From a checkpoint of a small transformer trained on Wikipedia.
Training: a variant of Adam for these matrices, 190M tokens.
MLP neurons of a small language model. Each row is named by its layer, matrix (gate and up: input weights; down: output weights) and neuron, and shows model dimensions 0-127. Each number is 128 + 24 x the weight over its row's rms, rounded and kept within 0 to 255. A neuron's up and down rows have the sign that makes its largest values positive.
A block is one neuron, or neurons of one layer that tend to fire together. After each block is what it responds to, as a language model described it from the Wikipedia text at the highest values.

L8.gate165 [100 141 141  94 112  91 141 100 146 146 126  97 169 136  85 126 137 121 125  79 117 118 160  81 104 194 108 112 121 138 144 106 104 128 113 102 110 124 165 139 169 145 155  73 133  92 136 139  83 117 140 112 123 123 113 138 115 167 126 124 165  99 156 115 122 112 117  73 150 144 143 127 107 151 155 123 145 119 120 135 104 123 114 137 148 121 130 109 132 136  92 133 131 107 100  48 144 168 141  83 152 158 167  73 169 130 176 160 111  98 114 122 142 125 144 149 113 148 167 145 116 146 151 136 137 125 135 176]
L8.up165 [164 166 109  93 126 107 125 141 115 146 140 173 110 129 134 166 173 116 107  70 107 171 120 112 147 114 130 131  90 163 109  94 108 120 121 160 132  84 136 169 136 148 142 138 111 141 111 142 143 111 186 104 129 151 137 139 120 131 139 105 144 108 116 169 100 128 107 152 126 138 133  68 103 127 110  99 149 198 118 141 109 154 144 151 116 148 125 111 139 147 132 171 122 113 132  97 160 171 123 127 147 133 165 131 146 132 125 130 182 126 122 125 136  94 131 110 123 150 137 112 106 173 125 147 136  96 137 154]
L8.down165 [136 146 139 108 120 137 160 147  81 141 199 140 109 164 133 127 118 103 131 102 116 136 134 135 147  98 149 111  95 126 110 146  99  89 117 142  98 127 116 137 109 108 182 141 130 140 142 137 159 101 129  85 158 105 156 135 113 107 108 117 138 112 121 160 108 147 127 118 102 117 125 107 139 138 103 153 175 140 117 144 105 133 144 131 115 167 159 128 143 111 132 119 136 130 142 127 139 135 112 113 149 119 133 166 137  74 132  94 148 153 142 142 148  73 128 146 127 169 160 133 147 164 106 138 132 102 159 146]
L8.gate259 [147 155 152 137  88 139 155 128 152 186 171 133 154 150  65 159 118 133 123 127 165 134 102 144 116 115  88 139 115  99  84  98 106 143 119 140 101 121 136 139 145 141 159 133 119 101 159 165 104 154 134  93  97 136 166 137 125 140 155 143 122 132 136 119 137 140 114 110 128 147 172 125 135 119 158  98 122 142 115 112 106  94 131 110 116 105 130  89 101 153 131 130 133 121 117 123 115 129 114  83 144 156 162 139 158 105 171  81 146 132 158 130 164 125  69 118 149 159 174 126 133 174 138 139 146 115  93 152]
L8.up259 [138 154 137 142 160 124 153 102 114  86 120  95 154 103 152 110 154 160 103 123 150 127 103 136 138 119 118 120 153 103 175 149 124 149 127 107  77 160 141 124  92 134 111 162  62 149 136  88 111 153 116 162 167 144 136 116 116 163 149 165 137 146 167 152 128  98 165 109 128 171 102 148 140 112  86  84 170 125 131  95 147 105 113 113 123 137  90 131 136 133 128 182 103 148  83 156 142  98 165 135 113 167 115 120 193 133 126 158 136 115 115 126 134 160 119 125 131  86 121 126 109 135 141 138 118 101 116 123]
L8.down259 [128 116 191 134 114 159  85 106  95 122 130 120 114 120 113 134  78 149 138 138 149 124  86 114 125  88 128 162 124 106 100  87 150 111 136  72 117  64 135 139 153 141 122 109 117 108 123 182 100  96 122 131 124 131 125 129 111 150 132 133 151 113 171 188  96 121 141 145 114 114 127 158 122  95 147 137 149 104 139  92 143 107 161 132 136 163 137 123 147 164 132 152 109 132 129 135 136 149 134 161 128 164 108 135 121 145 159 115  89 147 146 131 185 156 153 168 119 178 139 134 110 142 136 117 133 100 114  87]
L8.gate476 [102 113 107 166  85 133 175 123 139 122 105 115 152 147 119 131 119 146 149 125  90 143  96 142 116 164 158 122 174 137 125  87 113 135 135 137 102  79 138 124  95 100 169 102 169 115 107 156 111  94 107 139  88 132 129 128 129 127 138 130 100 113 144 120 127 147 117 131 133 153 146 104 112  96 105 117 130 104 132 115 107 102 131 115 114 157  99 146 112  88 147 147  75 104 152  92 153 127 141 129 148 103 131 148 181 108 129 126 141 112 121 129 107 121  90 126 134 130 130 136 166  70 138 163 125 123 141 143]
L8.up476 [126 121 135 120 135 114 135  97 141  82 128 111  96  99 139 156 141 157 144  80 123 148 131 138 109  79 105 151 150  96 178 173 109 158 127 138 160 143  80  85 169 144 109 162 165 121 126 100  96 104 117 168 140  91 149 149 135 109 156 113 165 170 119 126 120 147 115 127  96 153  79  79 115 118 124 123 172  98 161 105 106 133 105 152  96 122 114 102 128 153 100 104 110 137 104 139 112  71 127 114  89 113 154 140 171 132  83  59 106 157 132 137 128 103 118 135 151 113 122 159 132 150 122 116 112 134 113 114]
L8.down476 [114 123 111 128 138  81 111 162 106 118 174 152 152 142 138 120 184 140 118 106 134 156 180 140 122 128 131  85 143 132 166 136 101 114  93 141 132 103 164 145 138 138  89 118  98 127 116 122 104 167 142 136 120 127 132  83 121 124 114 147 129 160  94 172 165 117 138 121 121 118 129 169 142 123 145 156  94 131  90 135 116  98 169 123 143 147 172 110 162 154 135 136  87 144 161 166  96 144 113 124 107 148 127 122 123 135 158 154 165 142 131 118 147 140 126 126 160  65 162 134 177 168  88 149 118 108 119 103]
L8.gate496 [143  83 155 172 106 117  88 114 145 146 140 148 133 132 122 140 138 130 115  99 124 124  86 131 123 139 124 130 131 104 113 111 156 111 118 119 119 146 128 112 135 113 145  89 132  88 125 120 129 116  95  96  93 129 157 153 155 108 100 113 113 117 125 114 149 112 143 139 119 122 165 104 138 115 141 129  95 108 152 142 145 105 116  96 104 148 104 119  97 110 122 140 137  67  94  79 158 115 178 152 179 107 189  88  86 112 149 118 153 125 104 145  94 150 103 141 130 121 154 125 136 148 143 142 100 126 185 133]
L8.up496 [136 150 163 126 130 176 140 102 133 121 127 117 135 146 133 184 144 129 111 121 158 185 104  95  89  87 133 202 137 139 135 130 137 178 159 142 130  84 127 125  97 134 156 143 115 142 128 100 109 157 127 168 132 180 144 109 138 140 167 133 101  87 136 143 127 135 182 123 142 108 116 149 133 135 149 135 123  99 130 110 142 154 124 141 121 137 145 106 148 142 152 153 161 124 141 120 147 104 131  70 133 135 122 142 104 127 162 140 126 152 159 129 118 137 110 130 138 177 171 111 124 112 164 108 135 139 111 132]
L8.down496 [155 126 168 109 153  98 159 115 101 100 136 116 156 109 128 154 129 140 114 122 133 152 162 148 124 121 146 118 110 141 127 145 154 187 167 148 121  76 137 147  91 136 100 122 132 175 140 116 146 189 137 194 146 130 110  97 132 148 130 163 103 111 128  94 115 136 147 157 172 118 120 134 129 180 148 121 163 116 128 125 151 133 137 120 151 121 109 130 143 136 119 117 133 132 127 133  89 143 115  92 124 167 115 136 166 128 147 109 162 145 129 152 149 146 104 149 108 138 114 117 170 135 145 142 132 141  93 161]
Description: Second pieces of split units: digits right after a decimal point (1.75, 6.28, 47.41), and word endings at sentence starts (The|re, Th|at).

L12.gate301 [ 85  85 120  94  95 117 110 154 122 160 142  95 154 142 136 139 125 133  97 105 151 132  81 158  82 137 165 145 157  99 114  82 158 106  95 145  94 132 131 120 132 133 133 128 104  91 110 146 137 109 128 148 141  89 138 137 136 143 135 140 131 129 109 159 149 138 150 110 102 116 140 144 147 108 146  77 146  99 128 154 109 124 118 115 117  98 119 126  96 140 116 124  90 150 120 130 162 113  85 111 111  81  74 175 107 112 148 151 147 110 119 130 116 108 153 135 134 154 163 123 100  94 149 169 161 104 137 136]
L12.up301 [133 118 113 116 129 142 129 138 112  99 153  86 173 114 115 111 135  94 150  89  98 179 155 120 104 133 163 113 124 135 139 131 104 139 148 106 117 136 152 144 136 101 139 112 126 122 145  94 105 164  93 151 128 158 146 143 123 142 118 113 136 126 130  91  97 131 117 105 131 137 122 128 160 134 112 122 115 147 159 123 144 131 110  94 151 101 106 108 113  98 160 141 134 182 129 121 146 154 118 106 151 122 141 152 137  76 150 158 177 122 112 103 105 119 128 137 155  59  93 172 134 145 130 136 147 152  76 153]
L12.down301 [126 119 120 100 126 125 152 171 127 126 143 117 113 104 109 166 135 120 146 145 125 153 149 138 110 138 160  83 166 135 138 138  98  74 114  79 127 178 192 140 118 206 132 113 122 101 134 105 187 154 164 166 134 109 127 177 170 115  79 126 103 133 114 101 138 108 147 174 106 120 101 120 125 164 144 122 104 165 134 143 115 160 133 121 132 115 136 103 121 106 165 137 115 147 177 178 122  97 110 136 100 116 103 152 127 112 135 105 151  88 147 145 141 136 137 146 112 132  99 125 114 143 131 136 128 119 162  79]
Description: Mostly second fragments inside split words, such as os in positive, Pos and deposits, or ite in Despite; also In opening a sentence.

L8.gate68 [ 82 163 132 175 149  81 172 173 132 128 111  97 144 125 109 112  80  93  92 163 148 135 128 150 153 156 107  91 131 116 142 125  82 146 131 131 168 137 175 131 177 154 153 122 111  92  98 111 125 110 114 134 158 125 136 127 104 158 119 108 115 119 131  97 143 149 135 129 165 132  84 141 105 106 147  96 103  93  97 111 127 124 131 130 160 148 100 136 151 122  72 137 134 135 142 120  83 153 129 147 146 153 183 120 101 141 104 132 118 115 140 144 116 113 147 108 132 117 142 135 117 161 130 119 150  77 121 113]
L8.up68 [115 121 130 124 134 108 112 177 156 138 135 140 125 141 116 154 135 142  86 134 199 100 127 142 108 121 166 124 136 106 163  87 124 172  98  92 108  73 128  80 143 144  88  88 129 148 102 111 106 160 109 136  91 150  97 127 171 121  93 132 126 108 110 124 113 131  79 111 104 130 149 141 115 120 126 140 143 159  84 150 128 160 121  80 136 133 150 106 139 126 125 169 110 186 135 108 110 102 105 106  84 116 127 139 122 141 156 172 140 122 127 135 145 121 101 119  91 109 156 138 126 114  74 113 168  99 138 148]
L8.down68 [124 111 130 131 144 151 135 184 134 146  88 136 123 100 163 135  86 125 141 132 123 113 125 138 173  88  88 108 165 119 107 110  77 114 126 116 146 156 147 147 112 121 122 122 106 143  92 163 124 143 155 163  94 142 106 136 127 148 111 139 108 121 117 125 121 124  94 111 115 137 116 147 119 105 127 101 119  87 143 136 153 140 147  51 170 110 149 142 116 132 142 118 141 184 115 170 125 162 153 128 116 111 174 176  95 110 110 102 125 177 132 135 163 109 108 144  98 114 106 147 100  92 164 160 131 122 121 162]
L8.gate120 [144 145 128 128 132 119 154 135 168 123 135 101  97 141 159 149 161 107 139 145 161 144 189 146 104 129  89  72 127  76 152 120 142  99 138 136 101 138 147 149 162 146 165  83  61  94 130 133 122 120 137 124 106 148 139 166 139 116 114 142 134 149  81 131 101 142 127 123 165 175 102 131  84 134  99 125 117 129 117 130 140  80  77 117 149 134 163 111 127 154 130 149 148 183 118 110 117 130 122 101 150 103 133 143 124 103 158 106 121 102 192 123 146 156 136 142  97 138 132 156 135 149 106 159 110  66 150 150]
L8.up120 [ 72 137 109 133 124 117 131  90 111 119  80 131 161 144 129 108 109 109  85  89 132 111 139 117 102 122 155  96  99  99 147 125 101 126  81 103 111 136 121  99 138 124 139 112 122 148 119 161 109 192  97 106 120  83 118  93 141  89  98 116 146 138 140 121 136 130 131 137  99 141 141 139 162  88 143 107 144 201 139 159 164 122 134 104 118  91 121 108 162 125 116 134 156 160 113 107 150 132 190 123  72 154 102 122 116  98  98  81 163 149 105 116 112 164 147 166 131 103 142 143 134 149 138 107 110 124 132 137]
L8.down120 [ 86 137 120  92 131 115 147 135 163 129 143 118 102 126 116 128 173 141 115  72 103 142 121 138 141 130 105 114 159 126 100 124 119  75 106 173 133 153 124 170  91 123 140  86 118 153 134 163 135 123 102 111 133 156 102 107 159 114 113 138 114 145 158 106 134  57 119 159 124 112 159 119 120 127 119 162 144 166 121 156 137 187 125  72 122 150 153 122 119 128 145 134 118 110 120 136 158 145 166  81  89 143 124 138 127  90 123  99 148  94 131  77 116 125 143 157 115 143 156 128 107 141 175 165 107 139 144 151]
L8.gate230 [138 125 142 129 107  64 164 147 148 118 135 164  90 122 123 143 124 100 117 147  70 134 123 106 163 155 107 131 125 112 157 153 120 111 144 126 107 114 109 108 149 128 140  92  95 127 130 152 122 126 134 129 157 131 125 116 118 134 124  86 159 115 147 124 127 119 118 150 140 116 109 104  89 143 113 174 172 153 149 100 167 170  57  97 114 134 180 162 108 127  97 141 155 117  83 156  93 130 119 139 112 170 117 128 111 144 159 135 105  91 106 137 135 163 151 126  86 120 132 112 124 141  90  97 146 107 131 138]
L8.up230 [151 142 116 131 126  71 151 104 134 175 138 125 125 105 146  78 157 106 108 124 172 107 137 160 142 119 134 142 107 163 112 116 107 154 134 124 117  97 152 124 144  99  70 145  95 126 118 111 141 152 165 170 113 177 118 149 172 121 161 119 115 136 113 139 122 144 137  77 126 145 168 105 142 146 145 125 130 129 143 134 124 130 101 149 133 127 136 118 120 131 139 128 115  83 118 126 132 124 150 135 182 130 147 144 129  98 143 138 106 119 144 175 121 170 137  75 159  99  93 186 110 117 117 163 123 141 153  81]
L8.down230 [128 124  90 138 124 114 133 140 127 159  83 102 133 117 156  82 139 138 140 112 152  91 111 147 119 127 119  91 144  69 111 123 132 137 128 100  92 170 126 107 121 148  87 191 138 125 122  90 145 115 185 161 106 161 124 131 165 117 136 218 116 122 110 153 146 125 173  99 156 122 199 100 113 148 135 124  99 126 128 160 129 111 136 124 132 129 114 100 136 136 145 151 100 160 118 140 135 123 150 164 190 112 138 159 111 128 157 152 142 146 160 145 118 121 130 143  95 107 126 160 123  90 137 166 124 140 179 111]
L8.gate358 [115 109 115 128 120  80 147 145 174 125 125 145 113 133 130 162 129 133 112 147 119 122 143 126 155 156 109 117 171 109 139 143 130 124 135 166 119 125 152 149 141 105 114 100 148 114 111 142 123  86 113  95 134  62 131  96 122 132 112 173 177 132 126 144 104 127 121 116 180 119  76 110  91 119 145  89 138  94 112 160 150 121 122 144 137 172 115 125 146 134 112 142 120 129 149 124 145 152 107 115 142 144 118 139 161 104 105 152 133 122 130 103 166 127 132 156  88  99 143 127 177 105 101  86 106  85 119 150]
L8.up358 [135 143 120 135 170 149 120  89  80 132 111 125 145 151 144 139 135 129 125 122 107 138 126 131 106 128 152 118 138 116 101 135  83 134 160 131 120  94 127 183 143 175 140 114 135 148 124 131  85 144 115 137  99 136 114 121 134 154 130 117 120 145 171 103 131 115 105 113 138 134 105 126 118 110 161 171 104 115 104 124 123 103 108 142 161 122 112 129 114 157 138 139 197 131 170 102 135 122 132 117 149 152 152 119 117  93 115 123 172 161  93  91 133 104 114 123 123 154 144 168 111 165 130 148 155 132  70  84]
L8.down358 [117 103 104 117 142 117  98 167 144 142 124  98 105 122 155  89 122 136 169  86 158 152 120 154 127 167 143 112 126 100 141 164 135 147 131 146 162 114 136 127 134 114  94 116  81 108 144 145 128 116 103  84 156 123 138  92 116 102 125 158 156 134 148 138 110 130  74  86 122 145 146 114 100 154 163 167 122 122 141 136 135 119 134 133 128 139 128 142 149 138 117 152 136 126 142 137 108 149  83 140 136 115 157 140 159 111 131 130 185 155 163  87 117 106 168 142  80 138 155 134 100 144 147 113 111 116 133 120]
Description: Opening pieces of a word right after an open parenthesis or sentence break, e.g. (un)loading, (also, (in, In/On; also word-internal vowel-initial fragments like ut, al, os.